{
  "num_hidden_layers": 15,
  "optimizer": "muon_variant",
  "max_grad_norm": 1.0
}
MLP neurons of a small language model. Each row is named by its layer, matrix (up: input weights) and neuron, and shows model dimensions 64-191. Each number is 128 + 24 x the weight over its row's rms, rounded and kept within 0 to 255. Numbers have three digits each.
After each neuron's rows, "fires on" lists the tokens most often at its 100 highest values on Wikipedia text that the model never trained on; "fires after" lists the tokens most often just before its 100 highest values on Wikipedia text that the model never trained on.

L4.up197:114144117138132146157169117128074133143128123120119092130162146135134165099120137172126124143116118121120105116133141081092171162081138150117131117146141151144108146129153137122133118102172145105165118131143103117123145112138076119105177116144134132149108123133165142050131119108143133068121105136092119110146128139155126146105130098118138148115130140107110182109119107151158113148136
fires on: ",", "ing", "ly", " and", "et", "ary"
fires after: "u", "i", "j", "a", "id"

L3.up767:080145152133085133143140151125097062138112074151134124129115123138115188124151109155128157152122115120112127148116120149118134152097130140107098136152091161093124118111139113146163139163114123112109092128117111128154116119094128124139130133130111143159138140111134117096138160107171160107158161093115143137075112114128126128120139150094110123118136110118174174135120125138117113100104
fires on: "ay", "se", "y", "ost", " and"
fires after: "ou", " M", " s", " S", " Y", " Sh"

L3.up398:120116138097121137177115132125099159082150142129110124173162132095123169115141178160117139115116132127110155092108127131157118141085116135123127140128177130149116115125174103125133158119127142115136110163116101099117130105124089087137161119154126127112127119168179105119181070132139137125114155100109133137132098135136100134105106136089108179109150144110163104122119068138089100154151
fires on: "A", ")", "E", "I", "ay"
fires after: "M", " M", "D", "R", "L", "I"

L10.up501:136153135130121156126112100138133142105125150117121113124122149114150154115128102123141106116171136129140135105130119138116147159107159099103147139172121116116121114106161137129129163132120156138097122175090099128089131105111107144131164156082127148107099123103122181140142153119108176149135134120149138064146127099111184140155102110092130112109167193165175103133092122147150157157122
fires on: "il", "ist", "c"
fires after: " M", " m", "in", " T"

L2.up202:086128072133081174087145127157092108138101143133128151127123118111152116140119166092104116118124161143103133137129138111137135140112158126054158138122130135138142106130150045144157136162084143139120122130128140137115100129108135105109129156124153175111144141123155125117106120198128146169142100127137159143120139124139163119127127147136126140136130138086124125110088148147116113115143
fires on: "are", "i", "le", " also", "ure"
fires after: " c", " f", " C", " A"

L11.up247:099118151136105132129115127177167163132094089130116114152112131108118120100182130132190124121105119112106127103117094139174138068096121114140146069110150147129150160084133162116129111131110173094128111123140112142107088119100046161105091110147110135151119130156178129144143155159118130106131124117161124101170145133133119117127117167150113130142120127147180110128117122115117148136126
fires on: "r", "ust", "et", "c", "ober"
fires after: "p", " m", " A", " a", "ct", "ug"

L2.up257:127143102122086080134139114111133142109135169119114138119121115142131149151167062097111132181102134132083117169105131146127131136108124152122133117088138117149134138118122098165115152107121112083118152080131081112136111155158118124155191111095133111132141168172161111136108130148128148139125125149101127154111114164095151133126126102139109128100132137105134159136078172126132137133128
fires on: "."
fires after: "5", "8", "3", "00", "2", "0"

L6.up155:139150138117157122135154151101197119151124139159133127160117134115128131120111070087146143139086119146091127117116169123130112110115142078134154111159107137117108159121110102111127124218129091142113108112140110125107093173166106140149125083124127129161136124138161132118127165123074113128153119146100155139148131089133159046120101143101096132107158109125111131139117150132108146103137
fires on: "is", "ly", "iz", "ust", ",", "8"
fires after: "ar", "l", "p", "ug", "u", "18"

L2.up192:114093176097133153129132130128123087130102128134125155094163109114163152142156108129169142147106083127105118094135131156113103185159074109090112154109144109111071120121140128138158095118120115114116080147138128116143122157170128107124122124137158149118163122123123152108157088159122131160117149153123119181126109146124131135131138127139153147098187163124075119094181122103182071125116
fires on: "ation", "ated", ":", "io", "orm", "ens"
fires after: " st", "oc", " St", "re", "ad"

L6.up626:109134141101110101159103133125111161142139174124115154126120115124111121125173164128109151102101094088069105133098213094154122122157144123104139115132104133113096130106167135164167106139150151163107137093137113132130104146138152096112135162131139139140093131138118109139158154154121145110120142127129165147119101144137083140125136155122146116080173159121113143124115106100125122119093
fires on: "ter", "el", "le", "ou", "c", "ed"
fires after: " y", "al", "an", "id", "or", " for"

L4.up123:104144121146156170125111132117139149106130127141094103144137127120136153087143130140154113112145137082123113113123122169126113061109111153105099182098153130105113117104137120121156135145096142164142100112146144097138137110124143096179142125179123169120137117159118136166173110079142070132157121149130115110097115050126111149127112156156157123146118133104145117150106138141149127154145
fires on: "an", "n", "ou", " to", "ing"
fires after: " whe", " th", " y", " sh", " he", " w"

L3.up579:168116147162123127161122179143128115125156156122118087109125093084148108135144110122140094129094141165164126140161112119143099166103126167125109112107097128117075136094140171156146104153111132098153106127112083101128171107103100147124085153152120150148124180115184118127122175140146135107120122149107130099086119112111146131161129154138172125103094120141131120133137119134139137104129
fires on: "d", "r", "th", " ad", " r"
fires after: " A", "b", " B", "ir", "ud", "el"

L4.up497:135140103116110095155102155144091142163171147148100117109138125136124166085144163122123138104139152140140150167117141151118133134124125114118115169120147129130143125093137139131151172147108127097123103160146148126137136138122140135132049142123106170147130130107097158143096129133165138190132092132086116125145109096125139118131118156104098094151138122142164129095142072094136102149123
fires on: "ud", "se", "le", "il", "ure"
fires after: "r", "p", " the", " p", " s", " j"

L7.up507:056142147114135082139150118179131111145146109132126146123101081130118093123082162073183117101114110141149114126122128122124141157108131134164143117113136113153116138156151147147125177162084148165136126132110175134103154140101095171097130116131117156138120149148134170108133186058118126152140109152163102094140119096112118116153111114144136102101113106132131102120155154169122186139162
fires on: "m", "ough", "iv", "n", "us", "am"
fires after: "r", "ter", "re", " ar", " Ar"

L7.up413:087211125121122102143102132141150109134127149078122113068153110138140092129116172131153096105141099118113110069133142136154106123135148100155131141106169123151140120107130099149140123103103152164153100142098126116192159140102137138106144116138103150104097153163102171148126170115127098158098115126162095127115135135112118143105116098087130126101098155108165108180141120167160151127161
fires on: "am", "iv", "ad", "ar", "al"
fires after: "r", "re", "ust", "f", "h", "p"

L10.up240:133125095180134121222128126144114129158133139134098180137099139121137108151108136114145138119144167122132152108116104095130140140101175089123159120136142113126115133136111143158165145161111157138113167124119117145121130131117127126109108138117085078130053124140126113124150141136140128116109108107128160097162158153121144093122176090131127126091085141146161143111110137124132145118089
fires on: "a", "0", "1", "y", "ec", "2"
fires after: "–", ",", "ri", " sp", " s", " S"

L7.up323:146120115119111135155105137140126143162130175151148120092109114104173162142131129121087171138140163129134133171129167132132106122104152103144143071118136135167140054099131172125121142130101120120123139123152166130130137109139135126116200146120115133075113116126140120134114070143117136151108089100138127148108094140085131088133106151142129074150127047142157170140143104134157151146141
fires on: "y", "ort", "on", "t", "g"
fires after: " R", " S", " N", "n", "l"

L7.up706:133121135111154100183125125108111149097120123139101123088136111142106124125141114130145134102163148104133120112142123105131110112132146138155173101117157119122133078136105142171115095175163136120100149133134159091069150124142169133109149105105140125144111108163130099103139145119084165123178100123088135169087136105118104162115134086130104118116102134076143119096151173108110132149130
fires on: "es", "ut", " of", "-", "ad", "a"
fires after: "in", "al", "th", "or", "n", "ary"

L10.up304:138124125098135119119107107109127129130107121149112100108178170137104135137151104110118137143108134127125094126146133138143126107135114100131124134134111122117152126159121094176106152150133164117130078168171155090092142127088116124118132118101111111127108127123179121140112139138153133100161124113152094145049111091088122141132108114145119134135183140183138098158171149142170155120116
fires on: "e", "y", "al", "w", "ur", "ut"
fires after: " t", "et", " st", "it", "t", " T"

L11.up508:138149144104122166112083106130149144096117125165130128131146195139185156084124081158093129102112128078149125130114154128135115143103141131104102153148121148107137108132151130168112153142132145144137107137118133103124115090109167128125148124099142124152150117122136129108090177108102112132122115099128104154134080142102118130159126138135163133135102176157153099088158099143129125130139
fires on: "ate", "eam", "y", "re", "r", "it"
fires after: " St", " st", " T", "T", " t", " n"

L6.up702:113169137081116127114115120138178160140119125132123139152095101163124164082132126109156117121128102084137120128103124132089134135129142155146134146092110097105140119155122106093111119130130176159088132136141115132125127114118121154115144106206108199125159185150133086127164179115114116102116097114123125124156141104128090089132144151127125143171145163098131098160107109121150105119102
fires on: "ou", "ill", "an", "ust", "e", "om"
fires after: " w", " y", " m", " c", " Y", "e"

L10.up6:123172131119178136110095151107132109162140103122140124108152183098129142120149107098130146130128111164144119160107081159153138117133116104134132109109155116159180155168146110117118125110136132104106132147165128108121136161131088132109100126158115160083134104161130178155140128092129123133115085142119133148138117127142142107129148136165086115129184180129167065091137114133116097109128
fires on: "oc", "i", "em", "or", "ph", "ed"
fires after: "em", "ss", "t", "at", "m", "p"

L11.up363:150097135110143120158073124133177089105136175149118167153085125118153120113120126092129085103135125114168152159106094124091151146101151172109164081183124111129131129150124130115090112139113133116137124134134111124120124107132160131113138149150097109132114194083114110145093136140149135129114113147158122144122105175110152085142131104154165093177130064156089114137153129125139138111145
fires on: "le", "om", " m", " n", "r", "l"
fires after: "e", "d", " n", " St", " e", "-"

L4.up704:111161128111124119153117142128110107117095140179131137179065153140122143143083171133132096125097151116120130165156113133131107122128102105136174118168146122106128100101108111142088176138149099118139132122150166155099107124109135136138122130128126127104123135063145116135113143169130131137185157152117104155109133131134139101119119187140105095135135133122137118107115107106175170123084
fires on: "re", "y", "ost", "se", "ust", "l"
fires after: " p", " s", "ub", " l", " ("

L7.up136:138108169115103149128088119139126119139145108149157161122163129101137151153099079176143151129128126106123146125122152126102122121158119177101103126118129151163091121188117119159089132113114146093097152085142154125128166162148165087145126095116140136163119130144086104117123169090164152130155154164119164107152143130124141121153159124158106153122136112155125159090118095093134081117103
fires on: "ates", "ch", "p", "th", "ult", "as"
fires after: " St", "is", "at", "os", "a", "u"

L6.up379:129124118145130135161091142135140145136101091152140142108135126131107112119123096101099169142167161136168168137091123070147087151183124118164138130112085152135157120152141103099134128117176173111148104167112063161186116154097128132125093119184122126087149151120120124128090112129110137112131121169098136111141139143167149112125126117137101125126142136105151179153109157064125147124156
fires on: "i", "g", "or", "1", "ed", "et"
fires after: "e", "en", "te", "4", "7", "ed"

L6.up331:127124122117117122146106124117189162159101134137121106153102133123168099161122108102089091158117099108099168163136115106154128104104155164122167094146124163095112129124127147097143121127116170151124105121150127092167119111172150083154167112114113099143086121136098137133148120085124116140121087130155116158146115129123106113127158123130112111103150118140127103129099096173122134146163
fires on: "ed", "ver", "p", "on", "id", "ess"
fires after: "e", "iv", "er", "el", "up"

L3.up657:156160118120139134146127120117131135109149162102135123147113127127119094095128135159075112121110112128119122156144161088120113093134137142127124154122118129134123122158116129138116134107089155110173098144107079138100144139155120156142117120126136157140127162101129115093111116108101156065142099112114140131095087126129131131098101113135166112170150125162141125172131134120121079101119
fires on: "e", "al", "ing", "ile", "re", "ro"
fires after: " W", "h", "v", " w", "W"

L4.up443:169166094101117127154144133142146121132113160158108143143117158173178072108136155146143147110108130156141139095154105148119123157097152155114138157141168164118097108120138184137076106167130087138159143140159139130122140115152118125169113102101164125122174149133117093137116130115147120103179097160141142137121127139135137078137114165120121137116138095135140108114132127097129127096153
fires on: " pro", "ro"
fires after: " b", " the", " B", " to", " of", "b"

L7.up256:115093134078134143098121137149106108140119120136135136158134155130150165122126152149133129160136181090142127123099144147163148114155082106130156176144133169158107100085091117114080120138149162100146098113114084125133132162072126121085150103138147124148133097067120142100128145131179090121149129128161098122155094148100084131154138131138107097109109110105125140139115094134160150087132
fires on: " and", " of", "oin", ","
fires after: ",", " p", ")"

L2.up460:123114072104138102097135120143099140095126096092144129129138156166127127155149141164108137139071139161110141145119123147146109123151146103104104129085138121141096149109112100112114123120100081116106123146138149105140109144123148091143157170092108150087126116142113155123114092166124123122121122138138171125158126148145129094128110144113130121162104131082134162137137104148126162128135
fires on: "ol", "act"
fires after: " C", " c", " p", "ic"

L2.up249:131143121134117091135169108143125109140149152164176153123111178118121165127109134138114091083147116147087171165089085167110168103121126166094150128162102152079121144130118126149145112139100129140145156046149148148117127145104112137112096135107096071123141098120170120082138141148135142113097152168091153153112146101140129115123141123143135095116091108144110143110108167122144098119128
fires on: "ied", "ed", "ge", "en", "y"
fires after: " ", " (", " d", "if", "ur", "-"

L11.up174:162138122117171142161059168128137146118143128144101104113161157160111131115088123127162139111121124092105108106142134166175095150174141168116174122158115147099113106111096167129126105140121149117113120152149118123163100123126170104158149087158141088103132117132157147152127084158157138132129180139091122118083104109089153135134142116163131107157130127107130084169122149097130124133142
fires on: "ed", " pro", "a", "b"
fires after: " m", " M", "em", " was", " b"

L10.up258:171167159129120108129171129174166141080124101093145110123096126115149150100128133117101142098125116096092157128138126166079111135119130086091088143111138126133094117107155178112098153148130105121130115131094111067095141137106159118117136146116123100120092114111144145128110134128200114147091116140106168125138173128155133116101127152096129162116134098127079190144109168099147135135139
fires on: "6", "9", "8", "7", "5", "4"
fires after: ",", "9", "3", "8", "0"

L7.up222:182159124155128140169138169153111139136113125105138148126105151157106111141141093132155100133174180181102125158155136134135116099140072140117099133145084140110144165130134136140127112118123148125167086100126109127148099134142151130147161141154141132136091127093103068109131152107153149117148140081109163142130129114128137122141110111154064126093166121109131137111135130115124079115152
fires on: "1", "4", "y", "ru", "il", "e"
fires after: "2", "3", "eb", "h", "r"

L9.up200:175157145121117165152106096159137138150159129135124109149125096113154065138148126112129141147130144084131133151108143137170179097130122100101150144142140143139119135153121107090095187140144124125147067084093114111063085138087122078126143151150092165161140148157155136143133141095130101147131129161122105113152134128089160115152168118102129114113145131148123108121159111121108161104122
fires on: "er", "ist", " not", "lect", "ect"
fires after: "all", "ar", "al", "it", " play", "ct"

L6.up680:132142101121127198136146101149120129114114158158183122131117128158110084127133142138142160077168125156143113112114160120082093119141126084081172122120167136103106122128127126142124140113130124155119129118121128104090150122128104104148149123108085164165121156154145086156124108152139138128146138094046146120141109135148136143123120108079112109144144097119112145109118140172094108158082
fires on: "os", "an", "ov", "ist", "k"
fires after: "l", " L", " pl", "ri", " l", "L"

L6.up335:090159126143141154176086100150127102139147158129099145139155152123119128123121103117124122118129138106189116138123070116126109146123149123124119129111118144130103110130138166105100135117163093111165112167096112142130138100114072143092171146173159146087135113137104132127077150156181136122141131120081124140144109148103142152140129149129127145121120167124116160089082135126134165092136
fires on: "i", "g", "or", "ur", "te", "a"
fires after: " Re", "e", "b", " se", "v", " V"

L3.up666:131137142113089146143110085130124127089131125125133119126162094120073130152143118100118135158127137161114162124097169178150121139156123121126127168124139151115130124113155121131122107140117161105122114147155091098152124094145163088175119139122112121069132104147169100117114133070132144069111132122123126117124128128133106152142181127112182113134128143118121138159160101167130095163144
fires on: "D", "A", "T", "I", "X", "M"
fires after: "D", "A", "R", "N", "I", "M"

L10.up337:129135134143090137162150133119121130142074094141140054153139146112127164177121141113115082112129149114150142160107101122133102108122108125119150112104119146110136158120142146118138188167125120113150080133124115129126133115102130128205118144126119114153136114139140177126131079135105158129137138068121117104114127145169124105160137105144114100101098111166130099135132138107136115148117
fires on: "ing", "y", "op", "ome", " a"
fires after: " s", " p", "s", "ver", " th", "P"

L3.up574:089152099138134166147162185138128158073095136124129126137133120161107101115170093142109153140120136155158113098129147120103096134170102122136146140158081126152110133119146108110128142096143130143118132089123126166093130166148114121140148133103126128138153135178115109135114130129140146125123145102107114144124112180147145118133154095124145152128177092098153150143129096126100159130134
fires on: " of", "a", "u", "os", "e", "ib"
fires after: " L", " l", "ist", "L", " Le"

L2.up283:143106105132146133103106127153138157106112160105148127141142169156129133120091080113126129111120078129125120118145125135129075103158138090103138136106162103112118130116138131129111147125120121144118093107149097104127103081127124076112060151146101117125144129148140151084122102109151127154135142170112137112173103190126108165138155206097127085155127107089138164176138119141119132102129
fires on: "o", "an"
fires after: " g", " c", " ch", " p", " f", " P"

L2.up162:129126108138136150139098123113134152115100138151154130122143131131119132156135132121113156135124129171127103118103110148112176144090105131074126115127146097107157101138127111106135169101135118134155099132109145105124113150163076127173170150143116112123153144164083126083129130123123118078123088129132155140124131101118121143112097224117097096101181148112122172146099140169106123167085
fires on: "ent", "ost", "end", "ow"
fires after: " ", " l", "id", " L"

L4.up725:092126123100148147128124156129126173113170112146107135117157134149107087190076152110108111150118128134118131130159137160147142153136080101117183132149131118149148143077170106083143087110090121138129107135125167127166131133123086084128143091115098127102143107131131165112121159146127119134129117181116108129128136148107129144111120144166117111084113147153118096096099118164129112124148
fires on: "iv", "u", "ri", "ou", "und"
fires after: " d", "c", " D", " ", "Q", " c"

L10.up629:138138124101129139087123167137121127149111110103131137133120142145152101103105168127137087106221088113149115195146109161121176134121125112150127126144121140119121154172154119135112079140121141129130098090071097101127138127137131143109136136096112095137135124168134059133129111149160117129131141162113115107130114103176116167109100110104114100067145141156165147138136112108119133139092
fires on: "ch", "s", "ce", "at", "outh"
fires after: "ear", "e", "an", "ra", "o"

L6.up555:130137141151130169107155113133141085141067107175151140168143141138168186081116131093147131119135119149093135102114116113126104125096107141108130132112105125143104111130111133134159145143110152139110112143113120098117143168170099125135112162119098137083124115131151171132069140136102136175140149156118123194114097135138119086143105153156136100120132108157146142121109131128101116125140
fires on: "ay", "are", "orn", "rit", "ed", "ly"
fires after: " c", " C", "r", " R", " F", " f"

L11.up62:142125119159084132172135138137130168136105133134125156124111109143124148168118133092143106121140133134097144109151145102062174088121124165135180119145134141103148141120110113128106119128120174132144146116136150106118171153117134119106150164125128071104133109134122128123117146189114132100126112117102148128178148129140144139104130132098068124149135132138109080129120095121148129107127
fires on: "ec", "1", "t", "8", "6"
fires after: " ", " s", ",", "S", " S", "."

L3.up538:087123091105150121137146163143173122144140156110143133110125120155132099115139131124143106142137111134124109127115134134156130119145123137114097151129120103100092111126065128120111137124105117117132115098163117137072125191171107074093124132093147088132126142132173117079158100114124153125109103157122127175109106105100137119109159124128142075158164165127123114174109088091111135133112
fires on: "ork", ")", "rit", " is", " was"
fires after: " w", ")", "w", "h", "9"

L9.up741:131122124111084138124123093141145130132109114083101102149150083181144134133155082140161132141136134154117085162156140143141095082122137129126165161137126163134139140115123169128112134142084110092126117080110126129122075097129127178060107118138113147142096148145147152114115119159112141055122082101101114165129136093150143156107196132117101156138142096106144130147104120140139135116138
fires on: " ", "r", "ust", "ir", "le", "y"
fires after: "p", "ug", " |", "n", "orn", "ust"

L9.up614:152161123142136158129152091068115154155126107080151110140126108120105144157116152139146112154133159111150121100110135147175113117092165084125130147132099125120102123093139149134093118141080159151127106160176111094111166178108128092135106133126131133139111116100115098192123128110142167130124141124128160119124141127105148159121080171131169148107098173137114130134125157114138075152096
fires on: "on", "ic", "e", "in", " R", "w"
fires after: " n", "em", " part", "m", "th", "im"

L4.up456:168125124092174128181142106150127123138124098080175151149141137156130085149153144123099122144099118131138124130088101147114120114106139173118150181128116145154127091144091136119124142134168131131164132111113131138141135123138158117115190098092148110110096115097125122117143121130153122142122087112149122095156079122129127165103118156111139137092113108139082151146142119143123145170119
fires on: "art", "ort", "ew", "ard", "en"
fires after: " st", " sh", "i", "v", "and", "c"

L7.up440:097134142131091071152110123111130126120133132129151138079086124114133137099176150105069132155123122159130117152109120161162132169095098147145117124174146136104137089151120095149145140122117140138092186115140123169102129132085124166095120163071118168115089117147120134066107141143119117120119102108107127133128130120093146088084132120145113097092135131128160139134137119130126107138134
fires on: "ied", "ed", "p", "id", "ther"
fires after: "iv", " d", "os", " o", "if"

L11.up608:107118156115121088151126174143165161141106093145158106177125149092128160172104130109108108127102133146139114153144110148125144078121090119099087134155155101094155131123125121153122127133150127136140120124185135121137138122126147133081138131095144076145099162168152108102140098099099170136121159081114131081108106145146071143128111145166133179142146116131130117136102142106136137145129
fires on: "p", "n", "r", "v", " f", "l"
fires after: " an", "im", " t", "m", " de", "em"

L4.up388:195160102158140148113112115085136157107129115161101122121114167127148135158156147099122125120112124154138150095133139118110121076147117123099138117138136122105076138103160144118123163102175100132105094087139092110140123155141149116149113201133119124172162154121137121170134151114137080134094123136139142157131119117140117123170201110127097164117105132111135112135149121165127111123136
fires on: "ran", "man", "n", "y", "m", "A"
fires after: " t", "ur", " the", "or", "re"

L7.up292:097145106121138133127114142158108165122128127127084209134157126140108102155083145122138113112069170107156118179136136135083145134152094120118170110124138147129091150112114089089159104122125118130146123125124137142103115127126130148100142118114098161110142122166131132102125125137163160101101138080132093137155178109103131120124118124165151101110139175137064128127112076113085139130151
fires on: "v", "u", "el", "iv", "av", "r"
fires after: " de", " D", " d", "od", "ang", "d"

L6.up267:142119127119141143121192114155090141141090142113119085119118068125133133153123107129139166151126088153171150129120137168131117115154142119110130140168108136134114150164144126101183084128108104160148160149083128143111133157124127128132156112129140142112133161134111065128122128132131142106161123163083125124109097135132138129168132146158171111105146131111082144073127166130093090116093
fires on: "ot", "al", "um", "at", "iv"
fires after: "o", "e", "ol", "ce", "oc"

L4.up152:153122110141128112109140156133132095109144119100156140182118177123131097108158129141097118122160152151142130130130165141105136129119173178126128113168139124185156104123117102096109127127098152157126062117130130146111122092104123135183123130166116138103120124125169096135161172120135114090143119107122160130157100144129129108108140160165163115136164119120127107153153107140092145161142
fires on: "h", "it", "k", "w"
fires after: " W", "u", "h", "i", " H"

L3.up209:135095172160111139135100097100092130146111149160100141108155100083119121101127090145103105136112122085165121193137155142134132099074152163093162123159126133126147145132106159124125131132141151091107179148116108113091135122155142088117166139116124141148125100157126134129120143150138148132121140136109145157148105109106130131167160126142124119142098139137180161097131143070116141121140
fires on: "ult", "ard", "as", "od", "p", "ed"
fires after: " G", "a", "ich", "ric", "ou", "o"

L6.up140:111159071149162157149120126134166180127125125113121136156134165112109122132168123126105137130133135107133128085175120095139111111158155162066170113143140105135129061086149106149146160129132086122124094133142092104105160142104119139126096159119129139127091138113098135144078100132154103142124157137109156140111107126050155126131122092164110128132182123140135124174131129130129120127117
fires on: "o", "a"
fires after: " R", " l", "l", " T", " st", " g"

L4.up43:140121102104109116140150131136130142073121123138138127122092172100117194130116156088137114145113145108117139129152135127144102130119107126149116113145130096086150124126138172122100089091134095140117118134125161118164166129090155114120128111132146142136099161191142136135076158140157120110100153093104116101099155125155110128055151143108123126126111085148127142109153101142153111150117
fires on: "6", "in", "5", "8", "our", "7"
fires after: " ", " f", " M"

L6.up619:120173119165092138123119148160145185151130113098149093110131150124144087098113140123091140159137127150126121111100119133159166148132161121154112169108085122106152153114180133110151100115187128127115105140091126140128124125158121154202159126098108136128111132144102093171147127123137158124103132120102130089070102148140151144130119118142136117125175115105149146131122162124059084129125
fires on: "at", "ed", "ot", "ing", "ated", "ate"
fires after: "e", "o", "el", "ou", "av", "ow"

L4.up701:103163130118120124156101132146104056144091145131125128103121131127120170149114147110108128146124105125124156102110137080124157123120061138123171137138112153154113112098162118124138125081128145120116107156120109089147153127189154130103176144129140187115086151173148147120075163097120113133099162105109115131110095145103110130140102155111123149150165155190100109089139122107129175133111
fires on: "iv", "ad", "ed", "g", "at", "im"
fires after: "l", " l", " L", "iv", "r", "ar"

L9.up683:098128139150098118150122134119124106137111149138138154119101114138115126137096096161185121140117099099137126164120142097138136170143105113076148100160089113132106143142141151116164122145059132131171127108106131151148123143099134108146174132117121141098113168131157139159126137126122107124140210113117159147107107139096125106153129133112128111118149125126143097118142098132129122104129
fires on: "us", "im", " ", "ov", "y"
fires after: " s", " m", " M", " |", " S", " "

L9.up649:098131156142118137118093147117109134090136150107098152153116141114140115083130132107143165122123152095112116148152144166101106140081094097139120114148141133087115100138170137093081110148156124117092125159122137093077123080153122123120100135140162124140113119143092113144097137120094122155114124133126145108119095163157142129141100105145108121151155161082122110133092118147154132213129
fires on: "i", "m", "em", "c", "u", "s"
fires after: " M", " Mar", "l", "ar", "at", "in"